{"num_hidden_layers": 15, "hidden_size": 192, "num_attention_heads": 3, "num_key_value_heads": 3, "head_dim": 96, "intermediate_size": 960, "vocab_size": 2148, "hidden_act": "gelu", "norm": "layernorm", "norm_place": "pre", "norm_eps": 1e-05, "positions": "rope", "rope_theta": 10000.0, "rope_fraction": 0.25, "qk_norm": true, "attn_scale": 0.102, "bias": "all", "tie_word_embeddings": false, "parallel_block": true, "init": "uniform", "init_std_qkv": 0.0358, "init_std_o": 0.0292, "init_std_up": 0.0358, "init_std_down": 0.0, "optimizer": "muon_variant", "learning_rate": 0.00914, "lr_mult_qkv": 0.5, "lr_mult_o": 3.0, "beta1": 0.93, "lr_head": 0.00581, "warmup_steps": 0, "schedule": "wsd", "decay_fraction": 0.826, "decay_shape": "linear", "final_lr_fraction": 0.05, "batch_tokens": 32768, "max_seq_len": 512, "doc_mask": true, "train_tokens": 204800000, "max_steps": 6250, "dataset": "wikipedia_en"}
MLP neurons of a small language model. Each row is named by its layer, matrix (up: input weights) and neuron, and shows model dimensions 0-191. Each number is 500 + 25 x the weight over its row's rms, rounded and kept within 0 to 999. Numbers have three digits each.
After each neuron's rows, "fires on" lists the tokens most often at its 100 highest values on Wikipedia text that the model never trained on; "fires in" lists the words (lower case) most often at its 100 highest values on Wikipedia text that the model never trained on.

L3.up931:511505497530494523481432550514514499515505524459532500502581514464471481505488505497542477493457507495512492467493543484470500468526529490494467477510474509513472503519478543502497522466524498500483514528472519500425514517487467475493472465529476543500514509548540488485486518509490520500527479526534501509532498478492550509491463493539537498497526478491535519477498535488516505490506504518497495496547533516486482517490489517441519479489472486456470506472497512483508518513509532480476474543488495492510528443486495501468472490535448514554471510515512517521508506464494487552
fires on: "12", "11", ".S", "ublic"
fires in: "12", "11", "s", "public"

L10.up886:489505489519517466535460560498492502518486499577497509511477474519483495493472520491514495460517468516525511538508517494500533532519503515499529495529520540496490503467519544500474511499513477491494523500477493509543516510504479501538457555482493496541449495505492519491486488503471470458479463518453466500512527492524461505472426521501509488522478453489454526457530490536501509513553489529456483512522511469492503540497527489506505506521498516471501528455493482473531495490481506523520491524523539499524488542528496499495493480477493511465511516486443491523513458429479494489
fires on: " and", " or"
fires in: "and", "or"

L6.up687:507515512506530484487445507526473515516452514493506501495471490469477504536498541459505525528502494526470540493506467493539478500517525491486495511456492521458472506485483525468524525468483540520483504460442508515482493520505531504501484455531456514540527510550507480492534491527506504515452451505478486500524552461499531518476498502491548513525534518468472492487489516458523480505472510452499496512543488523448514468484506510472503472477488482509509510502515527558491493448503540481519482501509515512473479518479483495493483510543513459439497461507477531521525481530486516530
fires on: " State", "ue", "ago", " World", " Street", " Road"
fires in: "state", "avenue", "chicago", "world", "street", "road"

L6.up129:481513535500522515491500492540526529441501507474497489438495491542486512547520514473519525491495480468524502517461499481496491503531452496480522494513510567446469529469475480496469467486491501534489500504516479484507535489525500534554520462510513523520470524511495498502538494497495479530522536491491531521529537508476522484498469496493523466519519466503522527517499499492519554533456510487496498473499455490446483524528462535451486457501517504454493495515543503533481538465487488529512515501474483478494512532485498479535497503518545496507460494476502504508563508510447517500
fires on: " Street", "ue", " Road", " River", "ake", " County"
fires in: "street", "avenue", "road", "river", "lake", "county"

L4.up885:560513493563497493529541495452514542484488518436485444496532535515507504519509496515531496481412500496520489514507461459524551531503460461476492513519485505545547473481502535512489536469479496489478501510516497492509473513524515448506505443497509479508514495515452526501479495515553510500535479448490481509503519525527494503496488458549488523525496499492491481521499490482517479474538482490499498464498484509550482463516497508534497489485522466521489533500479497535496508476529498541448515502492521485489511506562509468495495513517522485506493500517497482512460486498490479500
fires on: " years", "ent", "it", " comp", " of", "p"
fires in: "years", "parliament", "committee", "of", "parliamentary", "completed"

L5.up676:472494494534566479479517497497525483489473525485497518493500421494506530481518481472509545460501510486562513514486443497483504501480477558499481459513468473520520515525506484509512528519518496511496473513476498484496553498487494482469455555478509525512486512536514543498537470509517506497494487542446483471502522483477503489499477530518540480506517491522481552461517523545483468555531511467518500498492504476511525491517493507478510488475517509507519526500505505473524574496506508502507492519521494478486509500489470514477550499491535510437509506484494470509541498439492540513
fires on: " and", "a", "ociation", "e"
fires in: "and", "association"

L6.up278:444479516468531465471481505516481516502470529491499468526477497524528493494481448547500504487507516467499487490470518533471542482473502466530513518522522493518476528545497454508498513523483539475499457523501491488471525486573488492495492522517522535512493517510521522518533488517476527537494509494449457488510532482507484472497534535479437485486543471498510494493490485486479513492489437555524489500475518504509538483545533540523506501517494525518486481522514519497562492498529486519469506459488478509502494526536511501488496499446492473473525504460455496523524505481456519476
fires on: " and", "ig"
fires in: "and"

L11.up250:537470486556473514518513500553520510465478474474486490560496529548519486546464481491487500497480521533498507515493481503486517518540475548516523454467463529505519499500536508522509541477486532518457500506493499507436486430482507493522514478543482504521502517536512511489463492463452495458493525495519487512476523509507470457478483467517502456513500475485499500479550493497491473488507460567488497523499491523512499515540507535484529456503507456488495541460502465507508490481463501504497503530477512507484452519514471468495510479526514494522529487537502514528511510493529531494
fires on: " as", " and"
fires in: "as", "and"

L6.up437:488497499498481473487504514527540455481490509493511525515485539493502513523497492484506498468499540476508473505554515495469524475498473501507521466521519524468478535462485514541510556505491508533491496540504476493495484482505502498490497477487481529494459532469496554475489456577479500496495511490511469510485539492465503539485481461531530530458471475441523480507493488478500482521479483540529485547530521536503541511490509505540492481501470490483499458557536474523480545452537500449496477492480472480489515511537533543491472529499485484515484501534477518492519480484485467464
fires on: " and", "ow", " while"
fires in: "and", "how", "while"

L3.up781:491522536558510480497501491498559477470454493492531494488496530515486458485460507470536486502548534471478497504504526489522508506464493503471449539495482534508471493470460503507515502517532500466511480514487470505509495501464529497542498528456497480514503542492502520480515470457493512537508476494518514497493505520530506474517470498525507466531512479459476491526466461472446484446533503514550524501497508530484486468501517515470505527480491495481545536499519478490459467529519501449494528486486549540549466504478493497505517504492510478495485427484520506503538475497477538522
fires on: " which", " name", "ism", "s", " There", " that"
fires in: "which", "name", "there", "that", "theory", "these"

L10.up510:512502486526523498466491478468476518528495483500492491527475479560498474487467488521469516495547469495460521491493485538492485520503507497521486460479473475456509459556515504479529523459479493502526497529493499506490497496570488462486523492507524542502467526514494529526521499495491470505493498535546499517525529513522485508515506504493478480506525524467512500462463496539512491497488445558527468506530516498511457534485527511491540437518493452461507493531513499496514519457517563501478489516482519480477498503505522528469509493523499524527466481485530497482448569506527489531
fires on: " and"
fires in: "and"